From a checkpoint of a small transformer trained on Wikipedia.
Size: 2 heads of 128, MLP 1344 GeGLU, 29.3M parameters.
MLP neurons of a small language model. Each row is named by its layer, matrix (gate and up: input weights; down: output weights) and neuron, and shows model dimensions 0-127. Each number is 128 + 32 x the weight over its row's rms, rounded and kept within 0 to 255. A neuron's up and down rows have the sign that makes its largest values positive.
After each neuron's rows, "fires before" lists the tokens most often just after its 100 highest values on Wikipedia text that the model never trained on. A number after a token or word is its count.

L17.gate1033 [158 125 123 225 134 132 151 166 146 100  49 104 131 101 135 125 104 145 105 157 183 127  97 141 105 128 155 128 157 145  87  61 148 120 116 128 188 154  64 164 112 144 134 144 146 117 150  74  70  92 165 100 151 118 145  83 128 157 173 107 132 155 104 143 161 187 130 109  82 105 150 181 160  94  96 132  96 172 124 110 102  57 104 170 120 103 149 131 121 125  83  92 136 154 141  70 125 102 211 103 147 113 105  99 137 190 133 139 149 120  98 153 107 127 105  88 133 160 131 106 139 123 180 133 134  66 115 128]
L17.up1033 [132 136 110 181 149 174 139 125 133 166 104 152 181 114 112  66 126 165 139  73 181 141 175 135 118 111 134 181 114  70 147 110 122 132 155  70 154  78 127 152  99  78 101 114 150 141 154 100  90  87 146 118 158 166 128 129 119 105 167  95 103 173  76 172  74 113 121 115 153 166 161 151 118 151 152  39 120 113 109 171  89 155  92 100 164 148 129 153 100 130 158  99 101 131 125 207 128  89 151 138 159 130 117 120 101 127 133  71 156 115  76 153 166 159 157 150 130 128  98 150 101 174  96 140  91 145 117 164]
L17.down1033 [129 137  91 151 164  92 129 117 148 143 140 157 140 139 117 102 166 127 165  98 208  88 114 136 154 155 158 193 133 110 121 135 136 123 181 119 138 159 166 108  94 116 126 124 190 115  98 107  52 125 180 157 160 113 114  90 112 162  69 115 122 120 108 145 126 140 109 157 181 127 154 157 104  98 125 115 138 133 116 157 106 108 160 118 186 106 172 139  81 102 143 165  89 118 189 126 127  70  70 146  99 120  80 186 115 142 146 143 168 122 163 155 126 114 111 111 131 117 131 123 107 156 116 130 110 106 162  95]
fires before: "\n" 56, " " 6

L3.gate841 [116 148 128 159 126 174 135 118 149 107 124 153 128 140  79 124 121  74  72 133 190 130 132 154 100 132 131 140  75  78 164 102 140 113 171  89 124 103 168 197 119 116  94 146 106 109 168  42 196 186  56  93 179  84 121 133 102 148 121  98 141 174 142 102 150  84  96 134 195 129 111 147  77 164  74 142 125 125 149 113 128 178  77 163 161 125 152 132 118  84 132  94  51  78 133 119 115 136  95  67 104  96  62 135 111  93 111 115 120 110 123  74 185 189 173 142 117 132 108 151 102 109 125 123 127 150 108 123]
L3.up841 [ 90 143  79 140 172 180 164 137 105  97 132 106 171 105  76 167 177 129  97 161 129 106 149  90 165 205 154 178  93 142 132 141 116 167 178 144 158 100  93 116 163  59 160 130 136 180  83  94 142 162  90 117 158 136 119 188 120 115 137  90 106 121  83 162 156 121 159 163  96 173 124 155 143 129 171  99 187  85 153 116 110  72 103 202 142 160 118 146 135  80 133 132 127  99 109 118 133 116  88 146 159 152 118 141  79 128  95  93  99 183 132 121 154 137 163 160 152 149 128 114 113 106  86 158 140 124 189 128]
L3.down841 [168 150 153 121  50 123  94  92 130 119 124 139  91 171 180  56 100 118 171 140 129 144  68 146 112  32 149  93 176 114 112 119 127 118  79  83 115 164 151 142 125 196 115 135 133  92 178 118  97  87 187 183 101 143 112  53  77 120 184 107 137 110 148 148 101 132 137 119 112 115 145 147  59 143  58  92  66 168 128  98 126 133 186 101 160 134 123 152 123 170 114 122 142 104 150 106 162 131 199 117  77 150 134 165 124  93 110  85 155  99 140 122 106 133  87 108 104  59 159 120 133 118 152 123 136  80  47 153]
fires before: "1" 31, "2" 14, " |" 9, "4" 8, "0" 6, "3" 6

L17.gate199 [115 127 159 114 156 102 148 109 204  95 126 124 112 159 160 154 126  77  94 117 102 119 128  65 107  91 138 115  77 128  50 121 151 117 120  64  97 132 142 133 164 117 106 164  64  91 126  68 111 162 100 104  58 119  92  89 132  97 136 126 172 119 122 107 143 139 117 124 130 160 136 137 104 123 105 140 144 114 109 174 112 163 135 122 144 164 111 109 147 128  62 156  67 118 118 161 141  81 119  87 109 114 119 100 139 124 118 112 129 197 121 121 105 146 111 115 132 162 169 132 160 184 142 131 165 141  99  93]
L17.up199 [117  89 139 109 139 170 161 156 118 123 129  96 125 136 140  64  67 122 118 113 163 126  98 151 105 105 153 119 137 110 140 173 127 140 130 102 128  76 103  91 113 116 112 135 113 118 132 139 191  67  98  68 133 214 102 186 175  81 125 117 182  93 163 164  77  99 106 119  98  71 138 187 133 202 151 128 111 164 173 139 112  71 186  97 130 107 106 135 138 163  81  98 197 116 203 116  99 173 147  92 116 174  73 151 111 140 144  69 144 120 149 125  79 166 108 181  94 176 144  87 118 115 205 116 102 135 157  98]
L17.down199 [170 124 141 114 114 100 119 121 186 123 155 127 124  88 126 187 117  34 143 128 104  77 176 109 111 145  99 151  58 166  99 153 128 127 172 102  54 115 149 138 143 150 132 152 101 127 145  61 108 145 123 120 110 104  97  88 101 169  57  88 164 166 141 140 166 143 105 132 121  93  86 158 105 100 158 152 146 118 116 148 104 105 157 158 118 180 135  59 145  93 107 149  77 183  97 187 165 135 104 124  99  97 135 123 127 103 151 172 100 202 117 128 140  93  98 108 142 123 187 139  86 143  97 145 153 136  79 118]
fires before: ")" 45, ");" 17, ")," 15, "," 9

L3.gate421 [127 132  92 182 103  80 106 165 119 115 114 146 131 149 158 113 114 112 158 110 139 154  91  92 134 112 147 105 107  46 117  62 141  74 148 114 129 126 158 158 174 147 138 103  90 140  97  86 165 112 163 134  68 167 186  95 191 135 108 147 163  67 130 134 115 131  82 114 136 174 116  97 148 105 138  59 139 121 141 125 101 178 109 114 119 144  99 169 117  92 109 117 118 119 125 175 187 141 143  84 192 163 159 117 137 135 117 165 122  46 129  80 116 179 150  51 142 166  95  97 114 102  93 112  99 133 103 106]
L3.up421 [ 77 151 128 107 127 150 121  81 122 184 159 138 166 120 100  87 150 113 144 159 112 129 110  82  95 105 110 130 140 109 165 142 161  97 176  95 195 161 105 164 157  70 109  49  98  78 144 115 113 147 129 127 177 137  59 130 123 111 178 109 108  79 139  82 161 123 145 163 126 107 106 123 126 107 167  61 122 167 129  92  71 140  85 143 157 107 104 106  69 199  91  87  81 124 103 113 143 129 161 124 147 128  65 177 108 139 113 162 108 143 140 101 133 157 134 103 101 161 154 195 149 165 146 143  86  95 129 146]
L3.down421 [167 143 111 111 122  83 199 151 142  78 140 131 119 117 155 134 138 128 138 109 198 107 116 175 139 159 148 127 105 129 101  93 139 126 146 110 114  68 141 111 105 183 161 138 108 158 167 142 192 152  63 128  79 133 176 154 143 157 116 130 160 131 135 170 115 181  90 107 148  83 138  99 193  84 135 187 131 116 151 121 139 194 109  67 136 143 125 190 147 105  93 144 178 143 103 174 117 105  92 143 162 174 124 102 172 176 102  96 138  85 125  72  88 123 151 132 127 179 110 123  80  82 134 105 100 117  62 134]
fires before: "9" 49, "8" 11, "7" 7, "0" 6, "5" 5

L17.gate1190 [128 149 171 169 130  84 148 165 126 102 105 100 104  72 105  93  80 122 165 184 146 130  95 114 142  78 130 117 119 152  49  88 108 109 129 158 154  84  94 141  92 135 181  88 123  91 148  92 133 106  79  79 130 121 144  79 149 125 157 127 174  99 171 178  52 133 158 105 121 137 162 153 153 108 144 105 182 138 142 103 117 137 110 141 128 155  88 133 103 148 158 131 184  96 106 144  94  96 184 141 168 147 122 165 131 136 162 144 154 144 126 121 125 153 135 124 134  76 117  98 191 147 133 184 153  93 163 122]
L17.up1190 [145 129  85 117 127 143 133 130 143 131  79 139 151 138 100 127  52  87 146  87 134 109 143 146  95 142 105  83 157  93  88 124 101 141 112  97  93  88 128 192  85 169 145 129 123 114  73 181  80 142 153 110  71 169  99  88  98 123 164  80  79 131 176 116 167 202 137 172 181 102 148 131 173  91 133  92 166  85 132 160 143 129 156 166 156 148  71 146 120 190 122  66 157 146 156 120  93 161 130  72 119  96 130 120 103 103  84 114 228 180 168 149  78 119 114 194 136 126  94 132 103  91 116  86 152 177 149 128]
L17.down1190 [103 125 123 160 126  74 172 101 150 126 130  96 177  94  66 103  94  88 156 108 120 165 122 156 137  94 127 169 143 144  59 134 151 173 158 130 113 106  82 120 106 135 123 151  83  87 121 136 172 107 121 135 108 122  56 120 145  96 157 158 134 117 183 145  91 111 121 128 144  50 101 153 150  94 125 107 109 132 177 154 163 136 112 111 156 109 166  82 144  86 166  95 129 137 159 154  99 113 115 159 143 128 131 214  95  63 147  73 109 134 126 122 147 168 129  65 144 178 117 101 121 149 133 141 103 136 157  91]
fires before: "\n" 44, "-" 20, "==" 14, "The" 7

L17.gate1198 [124 114 145 105 117  76 166  99 149  99 139 133 181 179 170 146 157  96  66 135 162  70  97 118 161 123 145 127 169 140 186 117 125  89 102 183 152 163 181 103 149  83 126  96 131 129 107 113  95 126 134 142 118 168 110 120 165 100 119 106 104 167 129  84  83 131 189 164 122 159 155 143 112 131 137 157  92 114 108 159 116 126 185 138 182  82 188  93 126 128 107  77 192 105 190  88 139 170 123 170 147 139  63 158  93 131 150 105 159 135 184 116  66 144 158 134 122 100  82 197 169 126 166 141 176 115 133 165]
L17.up1198 [ 97  88 135 105  82  91 138 115 140 124 137  86 128 150 100 166 114 165 108 135 157 156 151 154 121 119 206 144 154 106 176 174  91 106  86 145 123 141  61 115 151  94 120 120  97 129 122 153 110 157 109 119 104 178  82 188 195 100 127 167 154 131 144  67 101 152 160 107 134 178 141 202 160 215 104 186  91  91 174 174 185  74 128 163 164 120 103 117 133 110 152 127 160 116  91  98 143 161 155 111 134 144 110 188  59 143 199 127 165 156 192 108 183  82 107 124 113 111  74 114 102  80 106 144 103  77 155 142]
L17.down1198 [150 119  82 141  75 187  70 100 109 181 127 139  89 175 217 159  93 122 202 156 151 128  78 158 169 162 124 178 101 164  78  98 137 124  89 119 192 113 112 137 143 166 110 170 151 152  89 134 115 191 114  98 158  95 144  88 142 169  93 105 134 153  79 105 164 151  82 154  67  43  92  71 162  84 100 127 161 151 144 145 207 145 111 120 132 126 101 182 117 134 148 110 119 178 116 165 100  84 142 134 163 167 141 115 156 128  95 114 104 167 140 110 158  83 133 122 134 137 112 112 165 108  90 153 155 129  82 122]
fires before: " |" 60, "," 6, "\n" 5, "y" 4

L17.gate1168 [ 91 121 121  87 202 102 128 162 185 130  96 116 101 158  54 138 140  87 107 147 197 161  71 117 172 123 196 158 124 105 166 146 128 155 172 114 140 113 140 144 115 131 100 107 111 123 113 141 121 183  90 161  95 167 165 156 129 166 124  86 165 116 116 112 148  97  66 110 184 124 122 162 151 185  92 182 119 149 141 147 165 161 140 136 104 129 137 118 158 141 160 138 141 149 114 101  87 135 131 152  89 120 149 167 109 190 121  89 155  99 182 156 152 154  61 103 166  98 189 111  87 116 116 158 123 142  89 156]
L17.up1168 [167 124 171 116  82 158  92 157 195 130 160 145 195 128 143 138 144 101 120  83 113 146 169 197 101 117 147 130 181 135 140  95 154 138 112 174 132 115 139 104 147 130 103 114 128 155  92 102 109 136 147 142 153 173  77 115 138 123 124  72 158 133  85 133 145 159 121 117  81 154 156 143 169 129 154 135  54  85 160 122 108 139  78  65 173 141  70 141 124 145 127 170 217 144 168 118 100 145 117 184 102 194 121 179 116 109 123  82 150 140 136 178  72 154 123 149  90 168 114  71 102 173 162  80 206  96 178 198]
L17.down1168 [126 151 156 126  94  88  50 120 134 121 158 134 154 175 147 112 151 104 142  99 137 129 131 190 151 146 121 165 154 119 141 128 126 112 125 136 169 126 125 122 199  72  86 109 132 150 152  93 181 175 107 145  57 119 167  98 121 116 123 180 148 185  83 117 145 122 124 114 115  32 153 157 164 129 121 111 180 156 155  93 128 141 135 158 154  84 132 174 109 156 167 132 152 179  88 123 113 163 137 159 137 136 117 115 128 158 146 147  97 160 184 109 118 160  50  96 141  71 118 157 119 126 138 133 135 112 148  86]
fires before: "," 46, " |" 24, ")" 11, "0" 4

L5.gate112 [ 97  75 156 151 137  99 141 201 114  81 150 154 127 155 142 134 116 135 118  96 134 194 105 108 105 116 139  82 149 131 118 101 105 133 161 110 144 110  85  92 165 165 102 148 125 124 120 154 134  89 148 146 144 140 133  98 116 101 176 191 130 156 131 165 142 158 123 142  86 131 150 141 114 145 104 129 118  97 111  59  91 135 192  65  70 201 142 104 103 188 118 113 138 167 130 146 144  95 117 156 163  93 180 106 154 106  92 124 168 118  95 185 120  56 129 169 104 136  65 101 115 171  90  94 117 159 142 140]
L5.up112 [171 121 145 130 114 189  91 127 113 103 156 138 114 161  95 138 157  79 134 117 165 115 173  83 149  67  91 128 128 132 170 111 162 142  98  94 147 107 117 145 132 192 150 127 131 154 144 162 178 170  82  86  80 164 119  95 124 139 100 125 125  99 139  74 106 112 191  78 161  93 141  92  79 154  99 158 164  98 149 159  78  98 104 189 143 129 133 188  76  78  82 114 149 109  46 146 118 124 102 136 148 157 133 125 205 158 111  98 133 104 103 107  60 127 153 161 155  84  69 136 114  69 102  54  74 106 122 147]
L5.down112 [109 117 119 106 138 146 141 163 167 117 115  49 175  76 179 113  84 141 142 135 126 158 160 166 168 114 154 101 131 108 123 157  67 128 134 136 100  78 130  85  98  91 103 129 109 117 175 101 131 106 106 137 153 171 126 122 155 209 155 151 148 113 154 132 146  75 162  95 140 119 136 145 105 114 141 100 176 119 147  90 114  90 104 134 107 117  45 148 133  70 117 175 182 110 159 176 192 103 165 148  97 111 121 139 148  97  55 121 105  77  99 243 138 130 110 123 116 141 122 119 135 139 114 114 207  65 148 135]
fires before: "0" 49, "3" 8, "2" 6, "4" 6, " (" 5

L10.gate1108 [134 127 131 193 133  70 169 153  93 123 134 122 141 145  63 106 113 168 132 126 131 174  90 119 172 133 145 128 121  91 132 161 140 140 122  73 134 110 177 124 132 145  86 123 152 126  87 131 138 126 170 163  97 131 110 118  99 123 157 147 155  85 177 162  56 186 215 136  94 152  92 165 182  84 110  90 106 141 162 176  96  89 114 138  80 136 132 123 163  93 134 122 143 113 108 148  95 132 152 140 108  89 159 152  97 164 113 140  92 127 180 114  92  98  94 173 118 174  95 145 184  90 135 130 216 128 141 131]
L10.up1108 [146 161 116 113 125 159 174  85 148 144 161 118 159 137 125 143 138 110 180  98 145 162 124 175 118 166 156 130 153  85 119  87 150 142 165 141 146  96 110 100 110 132 102  61 103 147 182 193 126 108 111 136  79 166 117  85 147 158 139 103 115 169 172 105  90 154 154 120 181 128 137 182  70 125 118  62 136  92  56  54 169 135 115 182 118 141  65 101 136 226 121  93 104 103 107 112 166 113 146 113 152 114 114 144 142  74  58 142 118 163 138 133 131 133  94  94 142 130 100 136 163 195  76  82  76 148 118 114]
L10.down1108 [152 124  80 104 115 111 121 190 125 142 107 128  91  68 101 106 181  98 150  56 204 130  81 156  79  84 173 154 145 113 140  67 159 191 104 147  97  99  91  78 151 158  95  51 193 148  68 146 121 135  78  92 163 128 132 112 101 178 149 159 167 138 174 113 152  88 157 117 167 127 131 203 136 118 182  87 174 141 129  63 108 141 144 138 114 157 125 111 156 149 174 111 118 104 114 136 158 174 128 113 174 128 105 127 166 149 112 134 130 136 138 100 128 119 138 119  81 158 142 132 182 202  96 129 133 104 139 132]
fires before: "-" 60, "\n" 20, "1" 13

L7.gate671 [128 118 154 175 156  44 151 105 120  77 139 155 144 135 130  92 149  76 153 184 112 155 124 145 143 111 109 167 133 133 165  92 166 134 136 139 108  94 131  88 142 192 108 105 122 104  79 125 142 113 191 154 181  99 136 145 145 148 111 113 137 157 157 149  70 162  59 146  80  91  94 117  91 121 226  73  92  91  92 110 102 118 157 168 111  91 125 145 101  94 127  71 153 127  84  68 142  91 128 100 155 126 136 178 156 135 113 168 158  99  52  67 140 137 126 156 122 107  54 161 100 145 146  76 149 127 129  82]
L7.up671 [133 116 146 105  90 104  96 112 135  93 170 106 148 150 105 162 197 151 122 118  98 125 100 168 110 192 134 158  92 121 201 162 130 127 146  85 146 131  96 137 160 192 189 132 103 175 113 126 187 160 131 197 139 102 198 109 169 136 140 124  81 116 127  92 161 140 160 133 193  92 106  99  72  87 167 146 122 102 154 160 105 124 161 130  89 127 187  82 134 137 137 187 129 153 111 182 138 126 192 165 127  88 160  61  98 128 101 121  93 154  83 100  99 135 127 170 126 130 164 152  50 139 134 185 171 186  60 115]
L7.down671 [109 129  90 100  70  95 146 102  97 111 117  82 160 145 173  88 119 162 166 141 144 120  99 171 119  96 163 135  95 131 119 143 141  99 181 105 173  79 124 137 202  87 125 129 132 158 147 176  90 105 188 116 102 147 105 101 129 191  98 107 128 104 136 121 151 181 145 139  80 126 135 183 151 125 114 135 163 152 154 114 125 109 135 120 120 190  96 126 131 106 119 121 148 116 120 127  99 120 149 124 113 136 137 135 158 123 153 204 188 106 129 119 133 126 139 155 117 131  43 128 168 159 109 150  98 115 118 103]
fires before: "9" 19, "6" 9, "4" 8, "3" 8, "5" 8, "2" 8

L3.gate983 [166 113 122 178  92 103 209 143  71 118  94 170 117 147 146 136 145  92  69  74 113  95 109 106 103  98 156  99 119 116 151 104 123 166 118  95 148  91 150 133 138 124 118 184  77 117 137 100  81 116 154 118 114 105 127 125 120 136 152 118  97 139 188  78 104 138  77 152 137 148 113  93 142 143 177 127 119 135 118 170  73 165 120 156 105  83 118 116 153 157 104 150 192 126 161 103 169  92 119 132 149 148 139 166 121 161  91 161  97  98 161  94 184 161 139 108 104 146 156 139 151 125 128  95 117 134 138 123]
L3.up983 [130 100 100 101  98 114 157  99 125 204 135 136 107 176 168 169 120 147  89 130  71 110  86  61 111 141 179 152 127  81 173 137 140 113 172 133 147 123  96 111 129 184 147 165  77 118  98 175 151  46 135 112 131 147 138 145 159 104 146 115 105 119 185 100 169  79 125 120 122  90  98 190 110 137  82 165 166 114 123 161 143 156 142 112 139 164 124 111 150 133 144 172 151 114 104  97 126 119 135 163 161  62 139 152 147 135 172 189  94 101  92 134 121  81 146  89 183 113 121 152  78 122 119 104 121 176  95 136]
L3.down983 [ 88 125 187 103 151 145 147 140 134  45 118 127 156  88 117  76 150 174 149 171 144 150 136 201 144  52  91 130 164 141 100 128  89 108 168 140 120 127 117  93 154 104 116  98 182 151 118 104 157 163  83 191 120 137  97 116 111 172  84 122 162 127  93 190  91 191 153 101 128 130 156  94 142 158 149  81 117 111 132  80 184  85 120 131 131 128 123 142 116  99 122  92 133 159 164 110  55 136  70 107 159 192 136 130 113 131 128 113  98 163 124  80 121 125 143 187 124 119 118 124 153 120 128 153 176  86  97 123]
fires before: "9" 74, "8" 14, "6" 5

L7.gate1306 [178 168 170 121 121 116 120 163 110  94  70 109 102 139 144 130 102 124 116 130 129 171  68 137 106 134 144 105 145 152  89 143 123 160 117 104  79 102 104 122 109 120 114 105 141 151  90 176  59 164 150 122  76 118  92 124 178 152 148 139  98  84 166 113 104 169 205 128 135 151 116 159 193  84 132 169 101 167  77  93  83 152 150 137 135 167  86 122 103 111 143 158 132  72 140 160 124 149 141 129  79 109  81 127 149 166 150 124 109 148 118 150 153 124 131 134 154 118 140 134 132 113 163 106 164 138  80  86]
L7.up1306 [181 131 111 117  59 179 210 125 103 130 151 181 143 117  77  90 119  95  96  87 148 162 104 206 140 125 106 133 113 142 158 150 128 153 130 151 141 128  99 123 130 140 169 182 106  94 182 116 103 192 157 134 159 123 182 105 153 105 105 162 124 187 143 156 128 153  99 135 108  93 157  82 112 123 157 107 156 135  71 156 172 147 148 137 161 113 149 181 141 167  94 163  93 131 123  80 180 146 100 126 187  94 150 103 104 149 120 166 159 193 145 172 125 137 116 130 100 191 112 125  49 168 117 130 164 130 153 141]
L7.down1306 [156 124 160 123 125 129  83 109 164 118  84  64 119 131 110 173 145 165 145 127 125  94 122  53 152 111 132 162 182 108 112 100  88 140 117 108  91 110 210 132 117  83 128 138 115 126  64 151 173 149 142 162  84 159 147  95  82 109 165 123 122  97 209 157 126 177 218 136 180 143 114 209 134 147 177 139 133 147 165 102 149 124 108 171 109 106 124 123 132  78 100 152 111  92 166 116 162 153 146 107 127 135 128 149 123 142 125  84 108  78 158 130 102 113 115 180 174 139 192  83 169 109 156 119 128 159 128 109]
fires before: "\n" 25, "The" 18, "-" 8, "===" 4

L10.gate972 [160 137 124 163 162 121 138 116 134 104 134 133 193 124 202 124 105 154  86 124 161 137 107 104 151  71 123 130 163 133 188 169 178 132 108 121 115 120 112 155 143 148  72  91 110 166  90 100  78 108 121 132 134 119 135  61 106  96 156 153 145  88 142 155  60 161 152 109  73 143 166 133 167 117 173 115 204  71 111  95 117  92 141 145 155 159 122 177  76 171 133 128 144  86 180 111 130 161 152  83 206 132 126 210  97 161 138 110 117 172 148 132 102 101 145 104 103 106  52 133 116 107 118 103 118 125 113 101]
L10.up972 [119 135 124 100 178 132 176 124  67 169 182 111 155 129  98 114 147  87 117 105  83 107  95 112 147 170 134 108 105 123 102 144 163  97 128 192  90 114  85 120 109 142 103  48 128 122 125 137  90  99  79 123 126 140 142 149 125 152 117   5 159  88 112 122 159 163 127 124 120 197 128 175 135 153 130 151 133 164 182 173  70  80  69 155 110 144 114 135  80 171 148  75 144 151 137 121 143 160 153 125 186  95 111 141 168 109 111 131 108 109 106 156 129  93  75 142  73 158 137 121 179 206 117 140 130 140 161 131]
L10.down972 [157 100 146 142 120  99 169 163 147  99 115  57 155  51 160 124 130 128 135  86 181 160 130 114 140  90  73 101  93 124 104 110 191 171 121 134 134 104 171  89 120 127 171  95  92 170 133 116 147  84 143 162 142 118 177  99 161 134 107 206 147  36 192 157  82 168 113  93 153 113 109 151 129 106 116  81 127 133 140  65 110 105 122 136 152  91 111 118  54 157  82 143 118 107 106 136 161  91 115 124 203 149 133 141 119 117  98 102 160 148 118 110  75 104 140 135 101 122  90 121 113 188 163 118 165 140 109 208]
fires before: "-" 66, "\n" 34

L3.gate641 [ 90  63  96 125  64 158 137 193 126  80 156 159 195  88 105 137 128 134 123  81 107 175  91 130 147 100 136 102 105 144 169 136  97 119 207 120 158 134  97  83 138 159 221  87 135 129 109 138 164  75 116 151  99  90 114 123 115  88 160 105 176 187 189  75 135 132  69 149 141  90 169 109  75  93 142 130 163 114 116 121  77 148 177 144 143 119 142 169 125 137 135 126 143 156 180 170 108 154 144  92 167 130 148 109 171 117  97  71 120 161 157 186  66 117 146 149 111 108 109 124 117 129 137 117 143 133 118 104]
L3.up641 [106 114 145 111 151 147 144 126 139  91 159 191  79 108 127 163 111 136 103 160  90 132 145 140 172  97 162 133 109  99 106 122 109 187 161  75 138 183  94 152  70  91 129 102 150 118  68 140  88 149 152  82 188  73 146  83 194 150 106 152  92  89 153 148 133 146  93  71 137 164  80 129  98  68 104 145  86 110 115 176 124  90 161 127  66 116  74 163  83  99 102 127 132 164 158  99 130  92 108  58 110 133 112 111 108 106 129 205 141 133 103 120 166  79 189 150 167 129  81 114  94 146  92 110 130 129 159 127]
L3.down641 [155 158  99 182 158 157 126 106 133 175 164 101 129 142 130 155 100 136 144  91 125  72 164 112  98 138 122 145 107 157 158  98 121  45  97 145 127  55 129 125 109  78 102 162 106 103 150 130 137 110 144 144 110 179 158 128 125 156  72  77 155 133 104 123 177  73 144 112 145  71 133  99 117  73 139 130 188 111 168 155 113 128 107 108 158  91 125 153 156 126 163 170 102 106 142 151 155 161 155 225 134 109 117 157 123 155 113  80 152 109 161 107 136 104 113 124 101 159 126 127  99  98 183 137 108 108  84 159]
fires before: "0" 48, "," 9, ":" 6, "3" 5

L17.gate685 [ 78 157 153 117  82  87 113 112 141 131 132  96 114 195 145 157 147 163  95 124 140  99 133  99 145 126  93 134 165 110  78 148 158 143  69  84 168 117 158 145 173 136 160 151 136  78 107 120 111  95 186 136 126 111 210  73 116 105 200 160 133 151 183 137  66 198 158 107 147 140 113 115 146  81 114 135 128  74  99 121  99 116 158 170 136  79  97 101 113  97 133 151 164  99 106 164 158 134 160 101 114 112 109 145 129 133 117  93 131  90  80 142 111  90 112 170 162 154  96 131 110 105  80 125 158 101  76 140]
L17.up685 [152 126 127  63  95 136 140 150 169  81 126 127 115 123 215 117 172  97 149 156 135 105 111 106 119  98 134 162 136  86 131 158 145 182 157 177 177 163 111 118  91 177 180 156 131 143 141 175 141 126 189 150 114 202 115 108 203 151 138 142 141 154 203  85 126 178 144 169 162 176 192 173 100 151 108 112 169  92 163  89 116 142 150 134 184 140 180 173 174 125 184 138 107 111 117 121 119 128 103  73 102 176 172 118  58 136 178 115 148 107 152  83 130  82  76 102 131 109 177 116  77 139 106 114  77  98  98 145]
L17.down685 [138 154 111 158 135 101 163 118 150  69 146 122  97 151 170 117 179 138 113 149 108 117 138 181 109 126 141  96  81 119 151 135 148 126  97 167 108 126 120 127  98 115 148  81  72 119 169  84  75 122 137 129 130 107  93 166 122 140 140 144 146 104  86 176 163 189 156  90 111 139  96 175 135 103 169 141  60 163 151 138 185 175 145  66 126 125  75 138 132 152 154 119 110 149 145 128 186 112 148 150  72 108 148 124 216 163  97 164 164 151 127  75 139  87 161  53 104 145 104 130 166 185  99 149 116 152 142 115]
fires before: "8" 56, "9" 39

L17.gate807 [139 117 103 141 183 147 160  95  80 160 111 111 197  84 122 141 147 114 110 166 146 171 106  81 114 127 161 109 108 126 113 142  97 185 123 188 138 117 138 143 119  88 116  95 107  74  82  90 121 126 127 158  79 108 183 113 134 180 109 160 107 120 133 134 124  99 122 129 139 142  54 183 151 128 129 154 155 155 131 173 150 107  79 137 138 140 100  80  95  79 133 151  85  85 102  75 125 160 139 132 188 146  97 183 126 106  85  94 135 130 169 178  84 128  84  95  92 110  91 124 143 185 145  88  83  89 126 185]
L17.up807 [150 105 143 115 100 152  84  78  95 116  87 137 136 140 172 178  76  96 144 182 134 142  91 107 170 111  88 149 116 137 144 173  89 203  83 127 138  97  53 125 156 162 129  78 124 145 152 148  97 127 108 149 138 134  55  79 179 201 117 116 172  89 130 152 166 127  86  98 123 137 153 151 152  93 132 132 193 114  98 100 127 122  93 115 183 169 125 172  93 117 102 145 107  81 103 115 168 122  95 101 166 132  98 152 138 182  93  84 138  92 139 132  95 157  94  99 129  79 103 158 200 143 108 132  91  75  84 141]
L17.down807 [129 112 105  87  88 110 158 124 161 132 191 107 105 146 117 158 149 162 174  92 112 139 146 185 129 123 141  86 100 130 142 116 159  49 155 116 147 129 162 160 146  84  97 180  93 123 166 158  99  54  89 106 103 116 128 136 151 128 112 110 132 162 172 120 139 184  97 161 142  69 168 114 129 139  88 128 137 177  83  84 109  80 120 176 119 135 128 110 112 167 135 103 137 157 104 153 130 159 143 138  79 140 162 127 145 127 143  79 112  90 113 142 121 130 167 144 149 137 113 113 128  78 144  99 125 127 135 138]
fires before: "s" 37, "-" 13, "hem" 4

L3.gate378 [154 117  96 132 105  93 140  83 153 169 140  97 102  94  87 162 155 103 180  72 125 224 147 144 121 180 119 156  80  90 159 123 164 114 146 104 120 105 152 143 139 157 170 108 152 162 133 131 187  87 146 168 120  93 166 144 140  47 152  68 153 165 103  81 169 224  48 103 147 119 168 134 193  80 102 135 133 144 150 159 128  86 163 105 167 109 114 119 115 154 157 101 105 178 170 137 102 135 150 161 108 120 161 111 105 136 134 175 119 148 144  76 157 106 110 109 170  89 103 108 165  97 128 117 121  63 178 175]
L3.up378 [ 88 123  94 129 141 104  97  99 195 158  77 129 112 163 123 163 123 140 117  76  72 136 156 142  64  87 100  94  73 123 101 135 137  94 115  87 170 143 115  97  78 119 133  75 136 164 106 163  88  86  99 134 146 134 198  90 192 129 171 109 134 158 127 118 123 160  82 102 142 110 112 159 145 105 144 140 105  78 106 107  72 106 150  95 114 136 135 148 144 135 100 130  50 121  99 132 161 112 164 177 147 103 168 163  82 113 156 175 103 107 152 169 135 142  70  80 159  86 107 125 123 183 112 112 148 140  87 107]
L3.down378 [147 127 142 105 117 110 148 138 105 136 148 182 119 131 120  72  82 200 124 143 125  95 118 169 180 149 166 199 194 177 134 115  94 136 115 130 104 119 140 152 209 163 113 138 157 119 115  89 192 155  94 155 100 135 113 128  54 116 122  97 129  97 134 124 217 130 134 151 113  92 141  66 166 172 147 111 128 182 109 132 154 145 109 134 192 110  81  89 116  88 127 132 157 154 143 156 139 176 105  76 165 125 106 102 155 132 105 115 142  71  94 117 142 133 178 144 153 142 144 105 107  92 148 177 135 135 169 182]
fires before: "9" 53, "0" 12, " |" 5